config.yaml
n_layer: 12
d_model: 256
n_head: 2
n_kv_head: 2
head_dim: 128
d_mlp: 704
vocab_size: 1024
activation: "swiglu"
norm: "rmsnorm"
norm_place: "pre"
norm_eps: 1e-05
positions: "rope"
rope_base: 10000.0
rope_fraction: 0.5
qk_norm: false
attn_scale: 0.0884
bias: "none"
tie_embeddings: false
parallel_block: false
init: "normal"
init_std_qkv: 0.0479
init_std_o: 0.0
init_std_up: 0.0479
init_std_down: 0.0
optimizer: "muon_variant"
lr: 0.0225
lr_mult_down: 1.5
beta1: 0.9
lr_head: 0.00789
grad_clip: 1.0
warmup_steps: 200
schedule: "wsd"
decay_fraction: 1.0
decay_shape: "linear"
final_lr_fraction: 0.0
batch_tokens: 131072
seq_len: 256
doc_mask: true
train_tokens: 488700000
steps: 3729
dataset: "wikipedia_en"
MLP neurons of a small language model. Each row is named by its layer, matrix (gate and up: input weights; down: output weights) and neuron, and shows model dimensions 0-255. Each number is 500 + 25 x the weight over its row's rms, rounded and kept within 0 to 999. Numbers have three digits each. A neuron's up and down rows have the sign that makes its largest values positive.
Before each neuron's rows, "fires after" lists the tokens most often just before its 100 highest values on Wikipedia text that the model never trained on; "fires before" lists the tokens most often just after its 100 highest values on Wikipedia text that the model never trained on.

fires after: "ap", "ag", "us", "e", "R", "av"
fires before: "st ", "ic", "an ", "ese ", ". ", "ro"
L4.gate198:509493505489512492483508518495488509508468499505502499480499477487520486510466525488537518549483527438496502497558496499513501467522500515514468519462522483519568452548545489484477497490465508500474547469499483512506486477525488486507472504486467525465472522465484461496501450532474479490498503504500503505477492502476503507555509469474519461471522530513505468513498536528509517532529475461501487531502519451471464509500542489493469519497483497546509502494521468469551490488472497501501485524516517483498506482477492518495524486467498492524545494533482517487488511528521523537477552452503530489486504494513514518538482511469448441525490517450530513459445524519530465472512499471522517483544498556489487470513496492489432513545546511466478545503506474480514514469483507
L4.up198:503487541513496467527470469487499503478521538448514480493506490509486501525488504506498504460499485493495506522472508439514481522533497546489449494494541452526516541530478531524510500528549531540475535554511520482486526462508516459509580492509509531523491528428558510527520506516456509464500513482518520520519524507434521494471496504502508483504537472501495454504512528524456511488478512522477528511478461509494471530506492486494507498448505520465464540488495505491504511509482510473548510498516564534514542504482512459475494495495514517496518495491536495533488477495438520439518531459514500509479501536468514524522518540535508479485525493504486501478483472460528518503503485493494522473508492498544522514525522491485515521463446511493498501477494494502491514494511498
L4.down198:495509504478526498513512532536530548506509483528523525504487481491485482499506515520462521483524489545490502494500537461503487516481529502507457494512492493496521505506466518487533503497492535521494511535547501478432556482452530482511538497512486521512495506473510488488501505509511527495484523525499532512544524499452487487411505473474493497499512449520486475538481510512482499483510547500546518547508536502450497484540446502514485510512566522453500497494536500490487470514526505483542502485468493511559502491449520479520534505488482461513528482499515520473538475506472500433476487503494520511494522492528517491531534485512499448522492536513473477504515471487485515502528436477484484480471508472540479466508482494530580500523494503488474511515477484468483503504500529

fires after: "R", "Pr", "ad", "as "
fires before: "ord", "of ", "e", "ep", "ess ", "n"
L5.gate193:553477493491483489474500498483466509485525521470489484497442504502495516506480511480488485467499512534479496511467505478477489516473458494511480457506479494551486508502525490500500544487484539495506494478491515494530503539500484532532475543504509498486480550526542479469493488502502462477461486446495471472496508481480545481488479495465489528513488514509502493491497502532483510526471509504481504499523514471495495473482508475507470525522562481472471541505493476498491547435497460491500498487544513526529541481488563454528485480555489490514543470496470545494516511494545550506487509477458494507486475491520490486474472539539493508506506484539542514513555538515509524472505468480502514515486519536508547497493498521507567512536462505457529480529492495512498458555445506
L5.up193:488472497463499500486498505489475493517463489527470486503499486501535516508511505508468497504447476486465484507511544480493516481512463511487514473494503525497534496485516505491523473508467513487498480509491540462529529491496479507494479471509515493506498510523488526453524414496538535481494485464498468472497495470479486528500475470480500460523454504519503472521515510543481506515481590481507519465525475513452466503454512472472501500489546499540548460484482515533494527471508471494531535517533502491467563543478467484493486481542468535484502475514541449547488524485507497494512470512471494487546517514468531552469503526490510504519504513483511535526533527579549479503483510497495468515474502506531498498490498476507483495505470510460537515490494550493511480490469481
L5.down193:547484493545476478519522505492455530519496463476494545512525497518519516499505495526518487517481463510494491499498561536481522564515525512519517497519489495504502506523490506507504488515489503487481508507481513540520508523501482475501491521543539513530506491463465512528482527482516465472507480497506477525583482515475504534466508534520488544487522500528572478524457501458545532506507517455468524482491497521464515504465559533490544512513533511521522534515490509506492484537473500518479558490518509555538486475468459512491525484520502485515493542483483492492495498463481500523462510484530492483498465494517494496551504482470497458493488508443484487519542508514523516479511482537490516505506496472499515477467465471475498474501478505472533484522495559518546509459446507

fires after: "of", "M", "O", "po", "T"
fires before: "sion", "ic", "en ", "t", "or "
L4.gate466:465504482466505480493540464432505537549507516476525459512506566462522487475473511512521514499498467516482476534502494438497488495544487485521445518500469515504507504525491481494503492464509473469531446479521530450512506511548470504503475482489499537496491515536509487515499496549524532481475474498492510503486529498476533494454479492515522425484462515516525464482518479479491505518503485545510500490496521514490474459523516502521521505492522506486530505469531502458505495499486497478505525466524492471513535492522467507524508510519466504493505496468525438512485501538515496486508499530514547485479512512465493490490510460462523505509539481499517544564472528526510529505479517519505536494483513533505524487523484489430497483505453512519460480439508505526498503445489519
L4.up466:547482475505501478485512515480503548503507503450527489460489452485519482510541447502551512482449498487520547488496534449521449510488494502552494519468457487536511505491513490525501463532503534464494491446485499521508511546529462442519510519537507523537518512500493516501498492480524515468491500572516517525502509528540477523459563498479501475486508496505484479427517518471462490506528507459510517489502502524503539458476535494502535480506503472467501488483546455500491492490484539502526479507516512518508531503502464510515540500505490497520508529493515487463474532490525496523515522549487500495527527485486490536492518491478496484471521493507498504520514535530538490471537500477517498507497477536518505538523498483486498487555475522481509533457521480478466530511521456
L4.down466:526519509545524515526503536513450492472499510511479499498492529493497479510502507496501449523477501498510476486474516509476480509519500516531449489491518506499496472486494509518548517518491492468487476461544514541506494508501560531536502465531476506501581486453522526515527475496518503518464520541469489490485504497513520446482475477488489507491516514518488513473538535522491484476512459516511468519467490482404461497540514546475514526483501494496484554551486465504507452524482527505523474455479503488510554523487503500490466491512504523530523550498526512519482520507555500455509532543454444484476502491480520478477486504526486469517482484497520502507506494507480512463498515496506486504479478545500534514461496446532469496488500515491515497494487477436472485501517491

fires after: "| ", "pro", "ati", "ic", "w", "ab"
fires before: "| ", "ed", "in", "ec", " ", "in "
L7.gate233:476470467504532462508524504495479520466497495507481562489459505529559453505515493530523494476530482505529488494506493520571468513473502529544513539468511502493514470530518496492490466497471482508503538497494505490520527509532544520474518470473501495488487488501433512536504510505462550495513520483504450511533521451493488507493545507510497498486551503503522521486488445467506485510493475515488540479515542526491530482497454561544496502493494507486509479493514494514508549463505463473495473500474454473469486543510493463514437497512462484492560458498509538525513493462447475485515480521492469487486489470474499502515496482498523491498518475518480531503522498502505516554487475502467489470502516518496530477521489524519525484473521511503543522458522468483494482508548485
L7.up233:481491478486520492488511499479545494502512479497499487491520491499526487522515512483502480503563502450542503501485503490501513510487486500497575466533530517473461486458484524524484498512506462512527533507512540526502482494538480505517515497470508550565502498453510528496567515506508492498474520516496510480497454462486507491507518460503511511543521503463490460478466482541529473491536512506470470548508505510518536477435430492471496550514508496469485460510504547475480532514498526546511447513494507492488507494462518527512478521504500488490488486478475538485513511467472455517482490507517522530520491480533514479495508462500502501537513468551479529488508521519469513521465530496495484505499505463515557482518451529501530511468524551513537510460513482528519505492496456
L7.down233:488513567498479486477505502478505507526505494483517495482562500510528507503508543517484499508530494501493522491498506471464470500517523499509544442554488530504507517521493497488489468516518531513489478487479494520512444512497536491561505535562519466541497499535519467498486508558479488511457492517519510480465503504503515484503525495496501488519505474534538464485462481490480492492524552510508505473477473483505473531497504493466497525484498484481476537479448495501488516487482536561540486486471529521478490481528515542492508499482487492521481532501489492523501508499507445497477543507521489490566515528474498539463521539524470506511536481474518502461478522514485539472495520503492516533526480508460557520560469508479476487460474494526512483506489495517513563468430487

fires after: "| ", "N", "n"
fires before: "| ", "|", "able ", "es "
L3.gate360:500500480483467489524462474484486572447531477445532510464552486506491508510507451535466503476502508524482480501486475469502478522523497489477502502541474517471541465530495447512492497440510510449472459515530541485510501479482543517505509541509517509543509476501489491476483497494521503524516476522499493551484494512522505495486488531492522499516501478524484505495583532486538515485499483473494518555471467476445520485523446531481491508516500472503493524490544481512529508523509510521539517492441482504518452495435489518506541484537508513527506511500464461533522510495523509512539515503517551523463513502523473513499468476525492483485477541504533523507470495536493502490485497499489509509501453498540479479485504508514491486510463533494501475485507531471471488475473510
L3.up360:470537512484480527514476499521521481474530447566504500501445520510541451500516473475514500502487509496483521481525455529539533512470515504532526521502491532453506473501527476505523518536467509483528501543519505532526518456534486522498474506518474464502530465465480516468515540533501519483478513471503475480512483475478563486440475505513482501518511504526456529558493481507502495451467548484527486575481499508471470473457467512484497487477521491509506486469522513552488511495491487495457510489508488496460502457544514486526524492519499484509478501515528468502528483500501473484520483496502518474486486544449528490483490475533525508485531506538504493512493528475491508500510515493525528461481486474516492463501483503500504545493526505493506461451470497487461487441504474
L3.down360:526530503490507465501468507533497513509516505490534470514531508499440505463480471482510514503536479490486495517518501482526503496550511481481506524521507511513537542503500506500500490465502499510497519445510498529442523490466533496502539543502496517534500494497502468520475478477531454517510483520505521496484504460505461467518460528476536495496476505493512477499519525514541501470499497495519523508535457549454503487556498495531543524484485494515475491466487497494535515483511527493546484461509509498478486496491470545461509456488497511485519518465497534535504498498501495512560513532558501555512491466475513543543496523498484531513504491420498522533484558499482544507462492518492501522509501511557481483546504536560512467489488536506500505485528506519497485445490550

fires after: "es ", "G", "| ", "li", " ", "H"
fires before: "% ", " ", "di", "==", "; ", "med"
L6.gate213:512450491473462432438512467478478514477504506469477505512463463556485450464517484460550545507511517529517500524518470547480480521479498491489494481552525543487480475530498525546514479537477541500515467490498515451489514517535445469526496540527461468500470484456464520551465522505503506522525492467515502483520532481475495510471486520499514505500523520503485513491504482514510480504487533484478519487529477538493516526494481533504523477516525487484501518508497481533499564478472503519479450488512480460527506516499491520478537466479509486488500501507477467538489505484496465491534496461507523511520504498491531510490494513534548519486498495479516580507546510517520476510487488515505506501519523545486526494524480561498485470464512476505528484506464472513505496502497483
L6.up213:501513509497498504541522517546461489500529516527520444522513524450470525472505539492506503524499542533477521507470512539486454547501501503512484537499507522519535511497489468475538527472494475528446499512503520460488493487455524455520527503470497499469459493472471493482519531525494477508467487513551520461478511506503547504498479479454520523495492471484487511490496505485497539540523445551473527554463487470449534477487483513556545462480517507485530479513501510483494528505512559502423520495537505488467470475496502502496486493482493487545511483523530497509478503480482534509508487520533505487489492479523493525518499488498482466495475480494503505486503480484481511554468523481451533463521510510475485496518511452468533512511509512515479467555524476480483492530507502
L6.down213:512500543521541543509438489495464474483537538489495504501470539504514475499490494516450560508501524493492502520503494482513478512499490546471480536541512539525490529479502493511522519494516498502483483509510489539451496497460505484492477518534513523506472496486504492532485519493464511508461499540497518480480474516480537512484487499489565529513522470479521497485503500524489543480544457561520497511472521481509525471487572505488486526521542491539528546538528459496527504498537518498475505448506480502494471503517465505490456449474485525471510506500526507475511530499502513538536497537514557486518461468531502478507502472492488492484526496494488464485525527468481469518451511522501529468516490523486503551533463471509505485473540558511494473546522515520475516502506484

fires after: "s", "res", "es", "des", "em"
fires before: "b", "g", "l", "p", "on", "ar"
L7.gate320:493495444508475499450510508492496485477529538463538499501485489502524502491485490523527523457446493483486500493521497516532486490437488484527506496510501499526522502511485504510543504540513454471527495485513483470464499552476464486500519520512481505517464526533512479558509492507527496495501513537527480499458493471484500503515479486577517507482535550474490465497546499529510533535529469535428512501515513538469503490445487502496512497447476507546469517505520555534486486495497505511438453508471507499506516481478447478490469527499476489478473479464503482475508465473543497498519511505523539489478481510461492499532513467464512520487542496525520482500530524462528494497520462514491513497566530523482487508493470455484524475469505500509493514493478515492512503486480522
L7.up320:491505488492517473504505534507519531469510475520486505513488493510503457498471521501491471530521532558488481496469468494526514494501503497514505495497500419495509456505517532540554552477514507486498499487481502525535447541503498524509518496482461459515501473517493453497497499512498539499514545530504528503494517538518478467525489510505534506454489503509526517467486472504507533509509479461526516491506495518547510512551498524514490456516520476508519479490507521482508504530522481539513523541524516488475521506495478468537470474539489496501466527528483501518518539482565464507516501514471465512394559480489478482463513494486503540472536534492525484470479502477483491496480537462500499494504488540484481513532470472473511515556470514466482514464486525482488498511513554
L7.down320:477511478516492501507478474458500517512507519510547504478499503500538477471496499469525502540502521544502522472486473481497444512465481480492478456508556474508523516495521464474491487491502477514477557522462502501529503493537505475532534514515488484509506532497485493511473451551492516523459504522481517492454438458512505509433509550521527508479486486466465500533475480490462542491490477522495492536530492522480515472505533518494474508473487519518481528533470508519531478524491493501493524521504486496541438485461488485539465507506456521483537510525518507512482477467510474476495455518508506522470504518529520485491538491514523489454538533542510497435499517548515512485522523477475526505495466520479470540525472476485505481484527532562494489474502515466521482498495530

fires after: "Le", "St", "leg", "C", "k "
fires before: "ue ", ", ", "um ", "u", "um", "C"
L7.gate562:494499499506541480466529500466449515494537495544503479498511482521459487527507506485487565491471524497446485438504507503537473496471505496496555482481493476526513474548565488478495508485510456539509520466496502462499500524493492491483508474460496475520538450461526520493503513507523455471568472492493481510543468539455525527470468522454499492516487469499516523513473535502510485523511475532518498499533530493552520489469484472536493532523521490500549495492516457477474497475492475503507497450527480488532462501535500521506519488484503430512491483498471508516523493501508464528504539535517501523484498527499481472560477480504514537490465505481515519469490488520489465494507519487502555519505536475516498503519468481476523499515491499535524518482473504500486489475534515
L7.up562:503475515514527512480496469468526523524479521452494523545493494460509463486448482499523490482477520512522482512496487517487510546513504519511496519479487472480490511518499489523497534534524484521507516543512470515515532491522525467474467453512517474497505471480559528452514499500512493519484500545497473479550526473502481456537489489476484479528459535455531484482480507475525466461517534486507508497515454520522541503490517570499493504540458478470525501497508471478513484540536527509483497511503467447497474492499519484496509530483537513487496519484498454485530499534497456472568483549481463535511510472490496463536500487500526458514519501503528490529511511486508515479514475495506561512513493509476509511481484481483497552519499473460451494495500453507515448532552513
L7.down562:508458530522496492502502493539447500511531518509493508460495480472513524534511476466499506486506483505515479494473493504517504476488518523512521525515494505485520502500508549509478515494490543523536505504486531541506452472474503492484534524500557517494548477552466487531468544528513513471531485518521457508530511528462544482502501524526517475512501511509543505484484505502495502508479475492440467482514487489486483507547509485466512494475463434495486544499494518474518485499516482551495524542491523471487509507507492518479501500494513467497521479508517492491516574569511534502464493512529486507486500486488509504524507487536458480492473539481446514501495530470486483426468484530498462545478530527458473513500458454452461519465536475531503489471537491510521515519487475

fires after: "in ", "In ", "to "
fires before: "0", "7", "4 ", "5", "6", "9"
L3.gate563:508529471485478491503544464499501503496521516491516499465506506456504511471501486508504472530465499502478471474505557469517460492507495506489501510469515482524532492467499491473526514494526509510533506484501532457471535509502484529528457476471493477485526529523524455550510503469513521512460504497489463563500488468503532510474456511470495499511491458471442493463525535503542525454491533552485531521532477510502496485495577471507482494484498507489510508460518499528502500450427492520511489498508498507469500496541510553501514484500466499517484509547482496478488513557511476467504510458470504472467486529477517497480524501495523519496531493500531516525490513452522461513514560521455496486542428492524505487483460518499510530481516477465499485506473479493535499513515474
L3.up563:441533490510484476509463528494501473497498466514505527521459548471544495496511549483495515456500502481450507511494499482495551508490530486501518529492495504524536521492475482483474502491485519517488489515465465485478523515479492522493537491532497513447476515504499487530465502494525501490505485495514491541481522509507530478508437537472421532534504510540522517516467515507535531507510479517516511528510525536511487530531493483473524488549482516486494525523503545488505492475475485526473540495469482477481495448445513484490506518501535512509456503474485517486467550514458529507534501495445507496489453489498509471542458550497474514488530501457470465464503487526474527532495484465494532498498461502456442505494542518528498555492536526508494494527497494498504505501473508
L3.down563:531482516490536488505468510556535464478515477531473491512527494486530483516503503506464536500505474534496481501454464513478526514500480535489464480506470533493556529534491525484480466481483507523458473490468495506514506516482493528483521515513492436507481529514475536478532506520497521495525508534506549501517498467520455487484511529496473499461456510524524478533438473455494491495493486527461501502471514479490501494495497475492525513523515464498442524486519498471492552530489524515486519504502524522485510484507531474554454561445494492502502494517530501460444472502479510511525502464504517512478490503506501506530539505499514550508504547442487456514499485525530519493493451501552514540511521507476450515511511474497513521484529513467517484442487527503529515480513512

fires after: "T", "G", "di", "th", "ation", "F"
fires before: "al ", "med", ": ", "al", "| "
L5.gate330:488516490501511485463531501528495524482540532517516551458491514510501510527493534499501558483471502506501502500506503521486461475522523474493501499540543505510458490464491488500523499512525491478515506448549534489461468491501456514537493505482498481508480463542498495505472482489511556525539521429511494483480473498496510515468492475467533489488477494505530524531553476491498480496518516535489512499481489512546503505525471480562467460474555494503484511477492476481549527509496453516525486477498514478487501461490511518481520526506517542507522459546548496568498484500493479488472490522505531484533531514517486466500491499515476493494537472454519531480496488486490545491450463516479511468484523481480511504522487493457517536449558480536505480477526469478509512473538499
L5.up330:485563501478539475527496484476499557481511517543474454478529519522499507491492495518481491485539529488505483494551493518491489524487497481521482510508541506474481479468523495481505496479496489537504531469500538442480525515504534501497537514484500492536521542511467520531417501513504478511495522482529470471482507507502512500529532467488502457524501497489471491464516478509496526511490495503502493507455474505528498482486506478517486511458519556515526511478479545489487497497497490524509507536508509455490503493479545525503539521527477473551453487478498495466549525482493504503518496486515521514465498484499523505513471467533510514479493481468488555510488494511488528488481471546549569490545476467504509446517442498465507561465482486470449483489544522482484537514505502
L5.down330:462476512520477503494485478516506490468549511445514524429437521498526499484467517509484548518490537476519426511499484477501454486526524532530494489504495502504487474475489517530532479518493480495497504465513450520536505485501490479502492496488522515477504482479483489511509504481431495497484510493494467500472513498475505528505496531509497512536493519510532511525518473505529460470490488504441513525476534486495473492466518503545489486477482489498504494448559426500478496589478497506518468487478502468481479490480498525481508514495495513518492483480520502532477483504525536553491515486520530505474522472485514459515489499523525520494473497509498457497455533500490502469474435485503507503506498490489525464538475434440491488485456500477515461472489484493500501521525475

fires after: "V", "first ", "v", "ib", "ear", "min"
fires before: "ace ", "tor", "o", "es ", "f"
L3.gate609:490509486548494501516459506518516446517509515488519503556492522496531449490517517534534522500467454524460499460483543514503465528465518482493522456556471501511487465525503450481492462497522457478533518478531500479525483506465497531533526484485522504513546520556521529501531484490464484485491509449577517509467506488518518479517498501494446500513459516508470509451496507460520517488485488453506492536518528468498484500471512518513563528497516525491508512524507501515534485496491488486529524498476525530490529492467517486492506545530461499486516517500466513491483489508518507503522513479521499481483464494478466514537511479461503463481530535493513519512502523452493507512505481498512499514484517523532545535499520518478486515564487455504551495540480494471477509511461472
L3.up609:537504476509545509549550528508476544498509495491508505479507503474477511466453483488520483508458490559472468493501508476492475510459483489499456486482550505492520499495490486483476507551481534477555482529514496496551450525511534496491450514517542492452493483489480520482493480456509536528490468514510488488505494466478516529502480514514517523530519484470476483481505503473485484527433540485505495495482466517494517509525531527499506515531481510553495527484515507466549523483501512523501462532513462464500541492471511485522484480497511493497528454503485500529431494466516526465448479478475492506482506530473518510507506479489543491479507517493470528492520517502477482511504480511429538465530507499456555536527518538511491496467479490491497527493489537466510480509519467
L3.down609:479518506552525477519514534554512525539463515491500545503525538465508534500495514495491551456508490491531500490508477493491487470518525485516473462486513503535474480556519509510504503506495493455526480482470457471490475514506534545514504494499494503476485504515521466491487502520503502538515494520494493427541435467472495481525509466544520479470503495520480527496480486509435509519508564488467494468496506497511506510498504532533453528481488514533486510495556493488450463501478506534502508507514518520474483486515524519486469505498513523483560503486527530456496509523510492475481508493512536511522521501502540520477526508529488507521516508424459566505566496483497501484496486472447526505515482493499513460508471529487468461505474496481487525456490472495522489506491484

fires after: "| ", "P", "Am", "R"
fires before: "| ", "|", "sid", "ass", " ", "Or"
L6.gate217:513534468546448509516535495478542530469519526538507494486482487475458526509485470520521519483492464493512501442504482489501492514489481533472496473534497481495507488486506512518523497489484513504488482510467473495494559482502507469507496508517468515502503482511505470498527470498499496483482551479471493529475527484463559468506460513456482478562501533499480450494450519472496473498491486473527508532500534491483517506480513533520482504500485511552478526511455444516512539453520513531488513507438510494531462516474500493476508497511523502503558547528499495447511492543528503527526513487491489485521529533519514526505540517470453537464504503479540523476501493482494523515504527483521500519525512510528526486525524465484451491528462517489538452508466499556477481456486504
L6.up217:495498504474517497470484533466442487501539512503499519457448481478475479477481470526476490479495443537506513517535499500489527468514449528494478493508544491505544496536543478507550530500528529512447457499521521522522518484529522485506525510504454503508530487510535507494490474444494492487478482476523533539495461513532471481498501447554501486492493471499469445503479501455491526469487465477485510487535535465477458505483485488457472500471492473514490501543521469503473491467494486492509503486538527443468546477479501471499479548539466496522487544482462465468498517539483499485511494510506524512490454502488518533521474471537503503503516523496482508481491483518503516477484539531472499481495502485487520550447472503494473518463505507476524519511503490509523530513474484
L6.down217:524531547439454472492457504459514496507568473522508515434462487531514497504488489494522526484504521481519464477500500487483519515491500495482510477515517487492464474514507492472488465524506520518484538496491527470474469526486501495498501479490492484508497471535482523494518512475430492487493565454509525530486484493537528464481454491506549501525502480490481515500485495520498514488496562489457532538501484495499527512480462533521474494497534478519500502469485541533489466510486543495511469455514546483445510488490530521446512547514485500495461494532500462530485469503451532504525523493504513499517437490494522472528508490488467497502489518499526520497554503524478492539510521531518522484509524531457539519477491468520478519494466479500466506523510497553480493472491490

fires after: "ag", "re", "sup", "comp", "f", "im"
fires before: "st ", "t", "ting ", "ted ", "t ", "ter "
L5.gate486:505447498486480507521489517524525484510511498524473496493495489517502434536518474490510507467538475488481476467513529480524502435470514507496505497494477509497480500472482472510504486463487466526487501496473548498554488484518495505495542497519518522519499466525535532527523489542506471492500457479481499534477468476484488524509489538541481474518461536523488469500535527467474510488528508461492495535434545497492499463506512510457521473498469546505466498471490567461469523510521481473493485512523482490483523515462489463473495492505499549495534507449552543452492494467468522498514467521488502528516498492512495480499484456524510500487479483525489496458474539474460477495504510475509519493501544496497496454521542521453532494524530477486506503535482468478541487551518483
L5.up486:463485500483481480502526501574499497506522462491482455489502485497446476455503516515476518513526543496500499492489539492514576525494482514497504498480506492474501529459464536503507500488514568502512478480506506483545518483492491492485508536525476521499506478512492455477518535538486545498499477480546540534493521492520479519500517483502506505519494523504508523514515528479495528509519483486487465468481491495471519505432510504526545531475473534484485471527510489529502555461506479472529499480511467480532493472530483473529488496526537495539491566486499462526518491525496499529504452476486529474477550504479460498507516462498520467488483543480520530472460521491587500500470492483526535497500522475502487533517482517487479504520500509440525529464482514477508502489538502
L5.down486:513482503456440495469489517451516473517527536519490527538529438502504522493518495529508503495496457494519479461472509506553496525481568503531554504512497502547503507525538505525500470485473460500479464499501497460480511497522521478522559497470447469457480502524504462485535495498497490454506492436514517479531516513518507525469485517475505511532500523491513509497498501525486529484520486493487539468479488503472472498517513466509513476462512508509474444524519550493505528468485485510484496516487536515495513492530508547507503549530516486529483506488513462484493513503525470499517476476548471508506499481484533484481519498503526533454524488527526532452492444522508477519494469501481507477497469477508540507501468483520457513527503514508441544459512526449479483508499493

fires after: "ag", "man", "comp", "em"
fires before: "st ", "(", "er", "y", "ies "
L6.gate433:509482502491463486478520481489468501527514533514499511486505524511450521509515514547508536503512491503515488524549525495551517449483468483503499531471453510518498455540440493459522512501532479463489480460541525483499503471479489468481525517497469488536533519534499499498514467487514493510482494504503517516523454550516467475486506476486470532484489508482515465488508486522501495495504498553488550492475475517492464503542489496485518503519539508530500511505515506517498468494472459487476500509488490528468508476485492512480520518520473526517485476574495449525546503532512523474511531504533555530489512537558456554490496487529478515516490484451502514525520541468476533494424510480494493451503490497504476532542476502468488466468454480511487546500480498510503494485500488
L6.up433:518493467488483533498517524485471511491473464518482480490512510516522509525493487489469501494524535518505496494526519475533525510489493520543475493552488526474514468502441507528481504486555493539515491531519482490550482496505494427473533497513513501476509480512541505489527483510518427454546473491557520564464510512481477536497491559524503505507472553486509470456483507537505508494508461527451459501524489500530526482562515491495520483518521495508496519525515499508482482493519500511500469510498551535522506465471518496488518519498510526488511528555543508487504490506489533517511516516493499526528548519489485506525493504472498496492453492490480494492478535500445485447501462477529503541509493486529500485520503547493504499480487473511507572500538493447496489483491457
L6.down433:489484511506484466503573517511540473467505447492485490462471486541495476531513485553484411538504517456468492467523510476492556502497517524495472502477528489506517510479529522484535532510480530480538493485495493514497486507496513496501471528500537511498485499526508524484480505528495524483517450462488517529466502493513514543483521529542483525539560495504500542481491516501501497493509519521502490530500500468478492521497537513487457522498464498483514496480543509519479545503523498474492493494543503527503469487517509502512504588465532499517513520505535522444472483493515476503513474508525494519508524456508505476510488518442535493532492500452514539494477496510489510533525435468510535472478532481516490501519476472484478490515459529474466531489475504469496522528537510